Weights of a small GPT-style language model, trained from scratch on English Wikipedia: MLP 1024 tanh GELU, 595M tokens.
MLP neurons of a small language model. Each row is named by its layer, matrix (up: input weights; down: output weights) and neuron, and shows model dimensions 0-255. Each number is 500 + 25 x the weight over its row's rms, rounded and kept within 0 to 999. Numbers have three digits each.
After each neuron's rows, "fires before" lists the tokens most often just after its 100 highest values on Wikipedia text that the model never trained on; "fires on" lists the tokens most often at its 100 highest values on Wikipedia text that the model never trained on.

L3.up463:514500532444476503498489500463529548491499494527511507513552500483508510519527500477510451462489499490467508513459485509426520492524489476493501491503463465522448544476492517541489476499520472528497532482466440543517489518504495512541482510497498504496525508492454431525518527536465473507427493502509505474494515491456515512547447487512505506508492453499520510519506500501537509517491490493472474508529483506513500479511512523511499512478538469514495480493492493507516508522517490500551489438502499517464508479509486527553495502545513503498491529465516498479509492435515505501495507460485503518517468543505469502463460504484556499498504520517496516516498496515505478502534523531504520541511539496462486467511460473481524498459562479556506520488522498471466470482489536
L3.down463:525486511503521501485484500503493481441522531544461521510537484475503494486475470477510482486501506462510514410491499479507496496510497437537510463507489493514496534431482505472453474525481491517510536507498492477547502495525492522503478507477523512499501464532503501494468529581477465483521496496509517548527532494478528512516475517511473524496527510514563529504501518537527509546490487507510508529471491544487471504485531495470482518481485478499503505512505508516506523447478474499503513487492505462532548457458526467507493486550517468534514513494490477488465504482495519472489528531500501522525507506486481514443531532530458515509462497487497539476479497523550497509456521490495468488511502504523496478490520503528493468471487525476531534447511481511449452533507536
fires before: "-", "\n", " |"
fires on: "|"

L6.up959:526519506512505528530520495492483512534496545489511510495476457491504519525500518521497493534511525512468510469485454493495538484492467504492489541495491489498520513536480508493496529542488482452487518481497471531510475501510524484473537507506496524475506516498495531496507498490489546493490505515475486503453479486465566521509477529450483505477511492461482512529502479492547493488529488509510556495555515478485530480474496546497491510565537510474493484528533505553490528499499539503501488518505519526481541510504476491492538471459517456487530539488484445476479528450513476496480510501476406525499512477501502536469465500502489491488480557507537460507480551480490480515501515513518471486500428528488473497492552483536505510514460476515490522455510519526545479506516468
L6.down959:480479520468546492526496493537498452473514511490518494482484495527483534480495481486488504550476510505485510517507542510473426540486507512511504489542517487475498507482495500490506493526483491534521494479519488468509513498460514546551490518505450512512473490553455460478539517499473515524484493487465496491483510460524448485516478475548515496502501516516488512505499522479477539553511514505481492509485511573466477447492509462509493464493551498541514501536478508489500465472512509527502484516517494497493448536504457489515503520519534495524514532456497582534488473504462484513529518505489493517473493530439482485483491496516504521540526524485520497497499474529473489502482443501472499461480546471492530523516488484534492513531499551483497445507500481520490483502479543
fires before: ",", ".", " of", "+", " and", "N"
fires on: "s", " century", " UTC", "°"

L5.up991:517463531500451447526482498511530462497486510505522531502534497499519535576513525496482491499495518509484485507502499467492476484491481489514484486483504500483527499462552487492545494481527493468450508428518500501549473520498501500493481519491526524487494499501475481518512530531513568526487500525524514488471507464480517507523497487482510487505500479507502491493514468494535473515526502508484456531527506504467491480448489496488501491512508502489518508463489504509464490492544525513513515482455513510472490503477496496492480483507543477492493503479529531489487512456499548497507560542491478491486428470540472548505466507506513509503557483489502508523521565515497472499449491450553496512526533539503443512460511506458544489466463469471479493525505520516535451476476508
L5.down991:486551462517514461457506486531528483495494487536504498478504517449485481517550470516527455507512525533488479487439485487513494496512543475537488520521510468543485470548520500522550501480471494486474539506494456487512494491495500534509498475551502500490468512523492467500506519472497515516480462480492485537447499474488506518529503481463495498507501532522507524476518439482507534476540502504478496536509520503507494477493481514526531518512474536465468477499563479494474483461476510483538508484531542470508530506486520532507467470510541532493492525510492529477494544502534482478521496501519499498470463524519519482485477449443499495506480519458495490527529602480479495480514486555532491470485493511498519512506529519493517510505464492512492507513491478467505488502527451
fires before: "\n", "\n\n", "="
fires on: "=", "\n\n"

L9.up433:508473499481483497439450525485527496489516489527484537510540494547508488488497450515522448474517446517479490486493491505468467505477481523515528505471495520547467519481506497493496508515500509518515481486509491536474460545493510531493519519459536477478503508514444445520510484495492489453502512481501501517488520482519493512471475499496527503510456469520506521519509514478520463543512507490498501527495538518476451489521480510500487573492497482509501471495503474543484542481531463468505472506505513490506499512516476517522567486481508506514475496517482475526542496486536484547509530450474498491456500527528471489465452521463550464507467516508521519536487503491503508492460508461479543488506523548523529535497520519554529530489545508521480449532506486472491504482461482
L9.down433:484493461511432503476503499530481528424487439480502502495499460535497490485487517545485497522532533526499508504478488545512503475496469521485510514499512469488524518481546493475476474506501492492519486493526516480520510473506460504529485475517493470489510490500491509575463497517472531501529501488473474509485491506462533514511487503568516445538498527526529476475525516517459530498466488509507497476501489489487485457537491480477531513555491534457528538498507493520533465492483503537503537536532514443464517533484538522465491548484467520497495523473482475525492492540509540492480458527482458512477474503457514477516477509538476533488543478491503531515477500526475532515484506550487511496488470460495527537511516481488495508499516507496539486481475477524514495521510544
fires before: "-", " |"
fires on: "|", " %"

L5.up858:552490495485485485472516496491501510505466503515522506504526478493477449497485505469497474483506488494494487551552497479483454491490492560510513486470483472474533513481504489456503513500477478505494512486485471447558488527549546485490496480501516490498516500472523524483481482501508515463449513519531456488511538476526519488557505517489490495543469526471497512490499487537441495508472467497488505534515498523515422516525578524446483563494496485511506526507486529514527526521517442484526494502512501495519459525520473532474538484502508506497486484539541489501486502519510499505506456494526479540480476540521473540504506480499514522501495479509541538520484485497505521452467508491426500516534491507495507498525474497500493517509443465508496472497505494546498502520526461
L5.down858:441503497455530469503483494500500509498516509510523477535497477510538475492474485457501523511524533525499512526530497526471510490543530561481478499495494527474511521508491466465522497474492541441530487448473494503488504506470430501531483487491530511564512463483506484484570439489491491521508498562467480460509502538478497484504498503514512492494513490481511518513494549481475486496523521461453481504533482537534502499503512501438492487489530482499519466505493539501540480501504491530472489502514492489469520530542468459498501480508493496496517515492543489484514518511497512499509492470560522481466479532487497458477504450545495481490475515526539446497521499502512526507543542482498539480493538475491533475537475502467500504533517509510501506454518515490474503516491461
fires before: "=", " of", " Party"
fires on: "=", "|", "-"

L6.up823:521477526497474488476497548450508506509545526501483490479562514521532473499485445505540433462494494545475493514499466492485496539501548486526523517503491494485488531499531532484529537527495494473528533512509487477500534474528487508477479496485510503512501526500478496483466515507470492505471508529465470497537488517456481512474483500486487494534487495484528482476470540531509478509456449512542534507519504531502479516449459476504490502485491493507538451485506474472491532511534491498475470471536495507479483458482504519557498501508501433482468542538467485492476552511492498563527480478521476498522534488547479497475460519506529473467474514492514518530486469512505542492540517493489485534518496523504493475517527487485488471509464472449517549496506501472508479481481497
L6.down823:505468485530511519508466511464511501486478439494453502496513524467516483470473471553499535469497485532523533520472469484519489496513492511490519471489507536471476484472484498481521466498507472521489516537526518531512485464487487516471506534523533537535519480495532460540507482533528517541459498493464489486478469509458505501507488521546538533510535501479504470461495504507497488470473534491511505466499458540495536463480456495466539526504488509551487521498483503517523480480476545521495459479546488517526502480525529512502481523547478483536515485513512482484514495521508486500482495506465496518573506501519552465480491495536461522485530453462468513485450479471485483476540490451501503519493512479490480535533514502489537485473546513528484498487480499487480464557514508
fires before: "-"
fires on: "|"

L4.up891:484492498482491491497493503488493482491508563521504484496531472512544486509521467514499495503495471494491483472500506497493522535490492530452535534498436522498504498527507492495524477552437528543477566533512512543529491470502479462495490494485554492514504483496481466506555468511521487537510508487500464490487465519485508494513475500494480502476459489469494471503506480558505500541553496474519571552509488520489486483446502540520509516494487489526530488527502519542485499503491475465453455559494475493497475514496497518487454512515530453496512500523474457481552494494526580505515503451513477518513475483477489496526468506472505504494488487542504498490477503522506486496497513480531505454499512555500503492479479488474482524484459537522508525487485476508469449511504484
L4.down891:504479459503492473484485492479474519537493519491464511461516498522514536497489524489505463494481521507512525463525512468502534467505470503459506505499465479493492552518503514492524491542506527566467474514516455522523477528494460463510528497498504534496525501489471521578505514511505468504462501475505502466453509497486519504469485440546525507501522464537506466517477510488499475515494501544472526488520518471517474512438507543504487531513515507537518503455470512536506517546522527506476528507505531499485473521504484513513483487463502520472473533517481513480531465494449470512483511427492500471449506486484457503532512464494582511524476513527462457513504509517506519490522496502506498540544483495506474499482513501504484552486520477547522486492499498519514538489479490
fires before: "  ", " Swing", " 1"
fires on: "|", " |", " June", " on"

L11.up815:508498468509474475524494508510508487486524509516515470488541547461494488493467500451515488512569498550468481525534474476494539522467486456518496521522468487486478486506500474476510461547481462490508511489490426541556482510456470441503492523488481462503521540505482464469528499508518529558505469495494455514511487500525516520495522469511458503539510464484490517505512446493526487538491515487490515540545465508490475523447497498474524560465499495519499485490475532502476492472499503515537504509482510489495483512484514527468447482488507461529500511531515575464529539467508499526496508521479496495507481505521484528511454496482480525521520456474488514501515491548510498481486495524502462500532519519506521539495502507511502531527496472517503487466523528506536488510477481
L11.down815:531507479502492538511494461475522501508536517472477508490471501528491505534515473506477460505509522478520494470460522536506478501513468555496492536492467475543490512466514508512499525518532573515479465523513550494460481489504507499503505536496537538509481492480478503496505488456536503484492506509467525477499473497459445495484477533480515452500494512504496497544492574481453543488516506511540539474475533500480475556501512488500493481499507513441511505496544491495506500510534484543465466468504456489454521499515513542476525518512491534517454510487484458498526448475471478494468505532495487548507523510498511467540513473471507494494450527514479462536487470519520515498490430509497510507502448483525496521542519500503497498507510525497499519485479482545475500489500524
fires before: " 0", "-", "=", " 1", " 1992", "  "
fires on: " |", "\n", "=", " the"

L3.up801:516504516532466491474488477448517481520489529455516476487515494520461508488522472486491499521522498505489478473500507509515459517498472436474527520495534512501494534479490487495513491513517508532489476478485499514486466524455496472482486545477483513505519512510480451478501535509537464499489526518496507493462492478473524486465470525498479506545480492508490459519470457504538477493487540498544457521498463507506490464518510467503487478488495486485517465420476455487486478557528467513483573496494482457528485536492478534528518523497488517515452502512504510531503461521509481481465511483508488514468462493523497550520485525470545488538513502537466534533499510506503514472442514528476520513517548508475542512518538483502477463471480512495544516502498544499530520481513548
L3.down801:526472514516513480544532492483498454484466515546485519531460488530471561477519501490488493503518510499515483453531509487519502473478477499492468542456493536533496530501472524449495495490485536484514538478516505549503479471495524515470489548509502459461506501498497518471504513520501497471512501472489514504576455549482504462551511534498491476504541447472488509553504512518521472474468481527475533520466479514503503519505513499550492475488519489464466492451520499483514517457463478513491497557495481498478568491507521524502463525478526498537512520536522518464472518526551470511515449533490465489557480494503480496527474477490473527493483493501504500491444492503502509487502497531491522497525508500499512502516491486455494473484474455493520498518482509525516532504497483
fires before: "|", "_", ")", " |", "F"
fires on: "  ", "q", "th", " Q"

L3.up885:527481509488496453492507529452535505473500495502532486471536489565506489519478446500502468508502520521491481470497527497504471528476485470488501495480481530491513560476518468504528547523516500511489516510514499494525491545506512521498482483445531478476491506529488490482505553502467532521487457545509484452513502501520484534488499555453473476537513513479492502516491498480474484545456478481508483541531476490498464483469530519488462501473486476498505511455485493514506532536540475500462483493458471515512488487516482469502496515487498479499453513547521500531549478513514504541484489511486492483425489519484507523485459518476524491547496517501504545519505503512494531452494506455503523516472511537533522539519505516511521501475486495461527546497447512549543478477529505
L3.down885:487501517518449494506529488547488512505449501494486540507500471530470535469534523535486534510506496493495451517519524446501489539536503522484514489441489494454472495511507471485477528477478521467495488549489519510457466466491480496514510496501465469497456526513487533556455510556490534505497497520507531545497491477547482499486467500468504485488535468491513504461502510561491510493493486513498529522522534492502549484484503496476555526542448540515468474525545475461501493474450503516484549551486496486485520535488511469519492468455501519519485471511489508530474482539493504513487536519467500482523506504504529554523531469501468477501541492465490482502499475488497516521539473500501501499485497483469495485479516499476485479528481490480452523542511485505498500476521505
fires before: "|", ")", "=", " Western"
fires on: "  ", "19", "=", "36", "50"

L6.up945:519504529506507510529467454521526504489520473470515529466562508466516505522532479533510433484486509481494550511466470463493478496475482496463523524467488454509515500488490502513494492490490553534453467469470508494525493543480551477507447555488476533496476497492467470486499522559479497474459511540524510493494539510525520510513485476470513479510508509478501475457482478444480492491553463498524475543561547470507544527543469543502491516503505519469525468481501502465518484484493538494528489505515526517549546482485491494498511512500530532501490532467513478499482472518504483494498518531480468555482503481503470482518520467499483530484525563505491516474492519490502462479523509494513537472473475505520518472511511500476501481472520502498491475497534481494502494519500503
L6.down945:498535474512510472473478459515522501518510484524540504441510519455472507485538505554519497460506497511476499462490446495464523538498476489521492538484500493552463479532540474535504525521469509519494447480509506455478489508480537476514467508517514463526501476505468476519531547518522536490515507485495450506510478504488501518499491510481508475478500515494472473473492485481448512407505480465506491490533484479528549491511497533509495464526481483519498502482503476457507487491442531516496485504485513526501575501489517533486525471504555527507509534506520498479473537478496475466525522507534514495523532507491469506502537489482499505481472556477525498496485515488526456462522543508485521477482496502521527534515492520484536510504505524513541479495536486443494499503528504
fires before: "\n", "\n\n", "  "
fires on: " |", "|"

L5.up156:500494502515490468475463499472526493472500550517512539488535508517519465503531460499513440519494506497482514486458494479514514524472464482493525531508512481532481478484531500515515531502524490479501505471452474499520482494530536542482471508504469505507502503524476469493504536531508454503499500510512452503519497512464485439465467487525502469462495462506509494434498523494553486500507492474562520513545468496499511495554511510464515494461444480477520496505470502428484502532527502460496487449476500479504504481534478547530523498534499497509478523492510430477496498480517508524498510490497488496513484544521513491494475548475524533511471525504522502530467474522518539459516517508532497506511435516500470481551491499503501502470509481479505501523530493507466454492546474
L5.down156:481505530494492490479494500524480481509517470493512497500513569496526516525483498445508461519516523496538506465496514497506515511519503503479511487492484522466506508513509534517480475493492514553484515522460459496486472471492526515508475512528459507525518522507486499493475526545483476522461482515489478510503541512467474446494470460489519499512526511492472447465462484466481479515504461540513499489555487522483512511538477491492467524514490510476504498537434538454499499521520507496541519530528529481478549469540513544509544502502507471454496494485512439449505554505519534475475468528504461503501485493508505497475543529536526486445528509512518524503491521512467512516502458478471490484530482516532502539462480497532514454512447533510468493468504531539476500479491511
fires before: "-", "\n"
fires on: "|"

L9.up990:550534521477525503475504479502506471482535497514514505479485483505495496525496497492495508476521490477474486526501536446452500506455529465529452512503476498546489471472497524482509523522520489495470486484473495488515499491537524487453496538474514511470504527511490505487560510531510510454500516533503486440459492480482515492487530523494511503479499507480535544479486492518562440454522493446472510518518501506437513440506556520524493520494479484490473504484493488526474491511504492467496473457461495502475475502519479511516466506502527494512482510525519506522505518498483531490496516493498501502467535498509509542491487543492496511524456510532491501495512504531495474494511510524527483472489485545506516464512581503509504525473436472517491481540485498505551476494582447
L9.down990:497520506564515521497480473525537492489457465493516517451466488479493509476513432430480475506511519502497500495484515534509507517444569455520538500467488503535494468491486498477487454543499479514520500464523527519568509496503489531490544489556490528477473505477500531491553514502494479498534504519477541491515494512501469513544511490475473477489503516527473502473482484519489531512532486504472515507497482502479482470478444472492523515463498553504474522514484469497494481507490495490482527473507502540534477535462523496488451541498499528504477489459480494499487546462531493508486576493523504465518487499476499513520476487504533521520525482510495455506491495466499506491505472518539499519539510521474481512527467519504495518541515484514519539486518472477494447522512481
fires before: "=", ",", ".", "\n\n", ")", " and"
fires on: "=", " century", ")", "s", " ="

L2.up121:502502518513513524497494506487528495484495530515508514502544483492468502477556471471469493509494502479500523517520495467497485550469456512498486522499496470506485482512542479463558450470463481520523453527458522528488524464476538502462501564510470555501533510497498522476483495477523489521483509468504530498510515470510502442437476501473540477519490496498552491472488500503496485559478505488515473532496478531492489516542500494533461507486531482500531462487492491522501492519518490475495504502476474541508532486464492485530503503497506516475467483435484510487458466492504513517474474544514520494442454517519506491568537492497483486542483467513464549518501501511508501474507511506479508445563535509498498472520486495515503504509460511444502501509522520490485499477515532
L2.down121:522476503487463498478483533494574512461466505524530483451541476493529558505500469495530509474499507506474507492493473454518522550492488486534471505499495485479522452497457502543493550466497473500462529477464513528522501505511488513469482554485528519556479487542489480499484499526523473509501500447494542488535517497506504485527512495548491470504509459486520435499504508510467485546445458494499471532536517527483483518534518513527497543464530469511493492497475514488520519513496498483532486509520500554503495485455520480514500484495553502495495510494491512469472498466533547506430511502503496470475480508503487526509485495539509469473483517515461551493482457486485529503491531511483529488533523522515472463507490508478520534489507484481464491489491543506477490490516508
fires before: " |", ":", " votes", "s"
fires on: " Total", " hold", " code", " votes", " Swing", " |"

L9.up394:513486504460493513526485491472456519432487481511524484486519495542520520497499466502514442472499535496466523519474482480467504532501486551517518515488466509509444515475546508561504513537500499513531491482501501520498466510480444540500444488496534523511501510532457474486505530521460485556482504519467480521537538501479508446466487506510449517477514490504493449511474496527479507519497470517510556535555474512516492471524485505504458524492473485515536536533489515522488521535518529488504475476482504494420520520473487517500491496510514492515494503467523449468516500513491509530506507498505507514492501460494499506516485530522501509510511492481494510531504512507517541471492520453511487551511535502516528482498455500444528482458530494484516494470540491496475473469501463
L9.down394:443496500549498515532528465488515448497476466512470484513574502509514467464456470463522451523527546491505494467469512509544472522528502471472490499534528509478488536496489523517476499515496514510502513530497490516476521475454487526494505493539464504501495515550491459549456499550519504459464508496500495506496535492476484514479495505520469517519518470502482496451497600449462512507506495527499487510502463526520514504501496479457472511486537512484496515486504501499491474477514484487491495498551510477474542513540500524494547459544427489481500533495497462509551520480511488499469510516471491511522515472503487519499515495489496543547489518505515502466495465517523521487521506515487506488501512507493487541497505519514451444524513505478517509524483476509491529464512500
fires before: "-"
fires on: "|"

L9.up432:524500476479433466523515479464543529509463478477493539461534449512512522513482476519519469507498517486460514513527497541498471517510517520506513466485514502495508552499525479460554502401469471470529563499503463529513502468493491523499496519497511479520500549481456470481494475532485517511453494525509511471521526507493519495518487504507522464513539512468493512504485491492460460518478484506488525500524487491519505509552536506464507537509480493488503512479502525482498460515532520509530515494537474484508471518494463528476525518469506495508480489511503460467473485499533474502476540518488459487475461510478530515478454513520491556499520508567506491565521510500533506495492489507470502508531524450483520507519508495541524501464510465508498493517494488529538502526505478
L9.down432:521491485499495500528504466462512509490491522500496527481499495492501465481528479519526494510501484499501534479512500526503508531513486485489523470479512475529503474524494500472517501484495494500522496462512480479517504485526504538518509503511523502512467522472441519473503502500469490535478502522470494499500497485484487495507468477519482467542548519497549463489526473479485499483505487537512535376514536505499462498497489495484486520513538487512543482493513545476509487533530510524501490503478526486487512520527499524492498612480519490523540491527520496518482509532517475500443499531493505510458505485502514490484483517481491541504504489490484512542491516526515499491505365535495515499500519451486511499501490475529498464482511528507457499532493521500520487569527458
fires before: "="
fires on: "="

L6.up746:525484515471494506479506485479463499496471500513526501491533542536488486505546533501528454473501518447494480467531532533457529516468476501505522481471483500503459519523533502495480508489475480521487518528453527492510540506499497548485493471473504531514500508507492473465521562538519494522462503488494513501528519541424516532455456457516500498499487495465538507519499491523482498508484473488521538511493509485503458493506465510487514539453522506478541507519469470482511522543540489488434524480512495496484487513519492509510528515487500550478466484491500482514477483448533559518509486476496461515461495531525499480465509561529524457448475496476487506488510491506507540518508506462511522474523549541466478501481489496490484528555502469494509510491485503521465496505480519
L6.down746:522515464491476493530491491465489504470491461519532457522496547520487553501524510509528443494498499472489483519481459536493506491503475478501481502477494524539518541487526550520516463500489536467521494533542505507482521500477470477513454467487491507503488492493487547478483512464471547503470482510555514479499475553444503473468494478497481509506554493533499491468485467507498513479505490521546531483526478525537520464519425474479511537492488487451530490488462504459490508510524476504497483512483536533490508480505522508482518537492500528489470503484525497480505517474513489505488557531516457508492532467531470525477524503550499462495519517472519485503503538474508490482538523496534521466544503476511499492482495474488538494553529538510483491459497499503470466502468543
fires before: "-", "|", "\n", " GA"
fires on: "-", "|", " |", "{", "n"

L4.up228:550507489465514485499492514463463495489510504480519510473544518547552508498494502480466501494495528453510503512500474516508474509464472531490524495455453503486504517492506466504483507519473471550493497527502476497527514522493574483501477506451517503491484494479480551495508539462502517521471485510507430485477526502506521490505495505480502446520496545463502462499483514511449507501462484491528517539554494491510479445495520489519503502458555498514555508477508537531502502539552504493489465534494493466497496479490474512481509491492507495511466489544540500489495528488509487496475512531498533492480501504545489538500474532503526484503509548520494504526482472506513513469502504499472481507546493536462520477514499509525562538523430474454475499470490530548512525481516474
L4.down228:542464501508518535520511460529511541494476503507497524482506460517467514501491486549527492503500495518525462534473482465474492508472470523471512485458479497501473487522503488479510522468477506481509501459553534483493462488485488509470485511541541494535522503518520497499519486516508507470487496494524504473497461486495497463496497514486488489496500509489578555467540509523487459449557478518493517528462546496507552480527478482534515474521477473490531517491511503489514494488530495554500521540503452414485528516537505506483491458490499476501511517539479498513485513510530531518525471453524469504498510530512483521493526473480446533509518542502479495502554510487484500521497461517475517480474496492491513481543456499479461496515523492536527469463517479492482483532527452
fires before: "="
fires on: "=", "-"

L5.up455:533510493501484514485507511461496535493460535503508512472539446512500491476473478538500502465498510482498493528510502488509454521479511501425473526483482515479491513473521497488539534544485523549481464518484524514545551523461484496475511512499500491461513479517491515529512488546527530471479530518464511505492493539514537501488521492513492455498482516442527486514477499552457473521465484501475501543515490525522446451519533522514486533503471469487517499512492503521508507516498460497531483515505471540492489498483476507494434486436519471504508551502538520513493506550523525542445520544498497508501518495500510492533493510468502533469530496506501501518481475492501511494508501526456537490503454531540461481469502487550497547486514444520474504477499473487510491497494489
L5.down455:531492494490472526447511533530504527495486483448494455499500469518492482442507504546526531507521486492468497515523477468488501524510509513488515518465477476511550502520469484529485513532494489506477508509472468492487459506498430491474487511460504539518475497527512492509547512438496511517490507504486516493486530494498488531450531494486511517457503516535523529504517523511501470492502496502474453552482448472473499522511528509502498501504548553510490495512522507557522472566476506537524500508477523436436490540490470508489486479460495506493498442508493502511479539457538511490450473486540478484467449561509477492502522517513511487486497482496526483515506484525471554494530513514514503502517529493543488504501537488533520508486502501486533530488511498493517492471494472
fires before: "=", " the"
fires on: "=", " to"

L5.up717:517477518456504476475504496492516493490499478441514523496475526520525518544526515517461463527513501480495500533508490516479529460480491499448477504505499500523485513508519482447451482490510516522430485465460460491500492508479517519533483501519500487495496515521480502508498564527502496495486496511540490456494527525464516504477485503489498495488509425521494508486487494472534477513512502516478474534573493467448548497525528494466500525506502502460510505465499508462492500512535500487482513491487501523519517543473500516533480504532531481470432510486506456516510484466482530477460536519515470531452448500476521493498493521496560512503531514532486481502482560511503488482450517450482537510495515483522520492542547512491529500493530489447509507496524491531546498488503515
L5.down717:456482490529531476521533487474487479513505468486494532487474546445494534479475485495468486506490517502508500514492545490489496471497469520482482512481507479540479488497482490469499508419508487537467495532469498498492506452459517496512513540498473524481520480519520508460539567494520478520504507524521504493460503488477484487500473525475567496544481530510497510482478476487526490484487481509504488484510510507500504522522476500524503514542492554529505537491437510559505466504490529491492508486481514554502532515470525530497548489519548491460440492543493493510448498499473484497470495521484537521490516479478494498512528492476558516481493505521528505492504509512467467505483504477460536492538494494526539507486525496489531470499492470471474434540535509502489513456554501
fires before: "\n", "\n\n", " |", "="
fires on: "=", " —"

L3.up846:545475527498487471519480506486499490503494504493560537449512463580484492545485520511513492466494531489494497526525455471496492492479507528517471472466467539506505516481527504450543544527457508522468499522473499503561519533493522525492496505477509484500541493509473500533501511548521526516519511529515454488486484487528515510489499519537518487498507502489478516440510482482447496502470483496469529533514470502502440484464555499515457555482480496472508504451506502539514468449497526497498500490507479490434470504489493510494512517475540459491513556521515497486509513449534524488508513561485486540508477464517532566523487503529464526493528506521527512507517517508486475485492512493472502499510486529506501500477496487480489486474460484490495508480479487504518506490511468
L3.down846:538503495531536490499514518519541516484456512530500541482494504489484474488503484485537491489507510500503515453487486539527512507489498471503485514452496532508502503499485502473494511509470505500489499533540491537546487508465475506453463532498485472507504505502506510492523520468530492491545503508474458475493458477507491485492537480478502495520489514515514487477500490495448500458519447491484533513447485547481497504450527467506495533480430530431473513501535473509499484490506493464519589502513476497450503528504481518488462517476511533550468501527476475548495515553504499530546510529492483496499510487537493514510497505525502508493507493519467461539513488486495482504511477518509515509507465567499453515510520501483484449480518538521527531540468506540507494528460451
fires before: "="
fires on: "="

L11.up593:487452522479479451519500501452499490499496567517545499485541427527486505542463491505488511468474497479479498521496472535496450472428460528530502467456459487502497521531545467529540479490504489464519526528501433539507502554524467492510475525494517527513551485503512522495513486474508490503451511533505462484494470507514576502476518508526514491548485511497501508534521474510483525539484507478524532501469482488500465478517532492515504505488552513493528455469527497504507515529519487521491543536504481469498505505503516517512506474493482474539506504527479513509526526512529510481487489522488472493465495550500507493486507473527469533493542479529478476510484520477505488491485507523476466503506501489509527458534498469482516490481479461491476493484461511530506481504528481
L11.down593:493502508515487514478497473556535475490435562513463522479482506559494494480471510484520480498531528501487504521506524478597518467467506473485504533494485477490531495497495521493533511514472522505492496503503521517494483520490519467424520520511509519498477506517542498516500481469494532500494510494459493518527471509499505507511491496497462519492465522492505494477445511484540493511549481505528526531491501476503504528478507496519512499513470499479511531481471470500521483468472549489489525520486471477440494497505503541483476513466538515497480467521460478517539530491481517550533512470533518479528496465512416490492515531513527521516483509481496483530541465497499531507459443519547522458519453503467501485487492504516494481481530491501531476481506507485482504531506442
fires before: "=", " UTC", "  "
fires on: "=", ":", " |", "|", " the"

L4.up974:492490518547506497486484457519541501496503499516498543485530476526481494469515499495494481507499531445515483451484491485508451532487471534496502566483532505514511500497506510541556482480489438475499500522489497561505463467491540484493509541481479525502532543535458515474501512495481448517496495513502551493468467464493506425471466509503492481483523484516506501507497522506445519490485527460521511530514522510473514464574489495527518508475494475482512490455483522512512461510511509490496482483474471499501504492489448541512530459497527514504471523526509478511479468470525525536480469496512509494472511505519542508532508491466520492526476500488494502548473481526523474459467507534489522516594492512490525483533483495535485492517499501469504513511477503523494501472517515
L4.down974:470499467529457529545494503534499512486500518519507508504491441504500517477503468499492422477531527506548484486510478520482488511506507515482532504526436502517502502523507516521489508498526489555503446497533488527474496466441484500492509528531479492456536476556480495510516499496528456529513509478511494500513474531523480516488467455556487481533485481501515490478490484536500440501490541516488495506460479484515531495523501483476518499488516488520496529486492466507495446537553538485527523505442517503472547473442492496483493547486493511549510495485491549538496441469499491467508481492465511504465482508511519512519505495520529478534473520526468486502492524471498495490538495527483496510497521489466499485477504490484511464530529533491533523463512502510495478517445539
fires before: " |", "|", " votes"
fires on: "  ", " Total", "|", " hold", " votes", " Labor"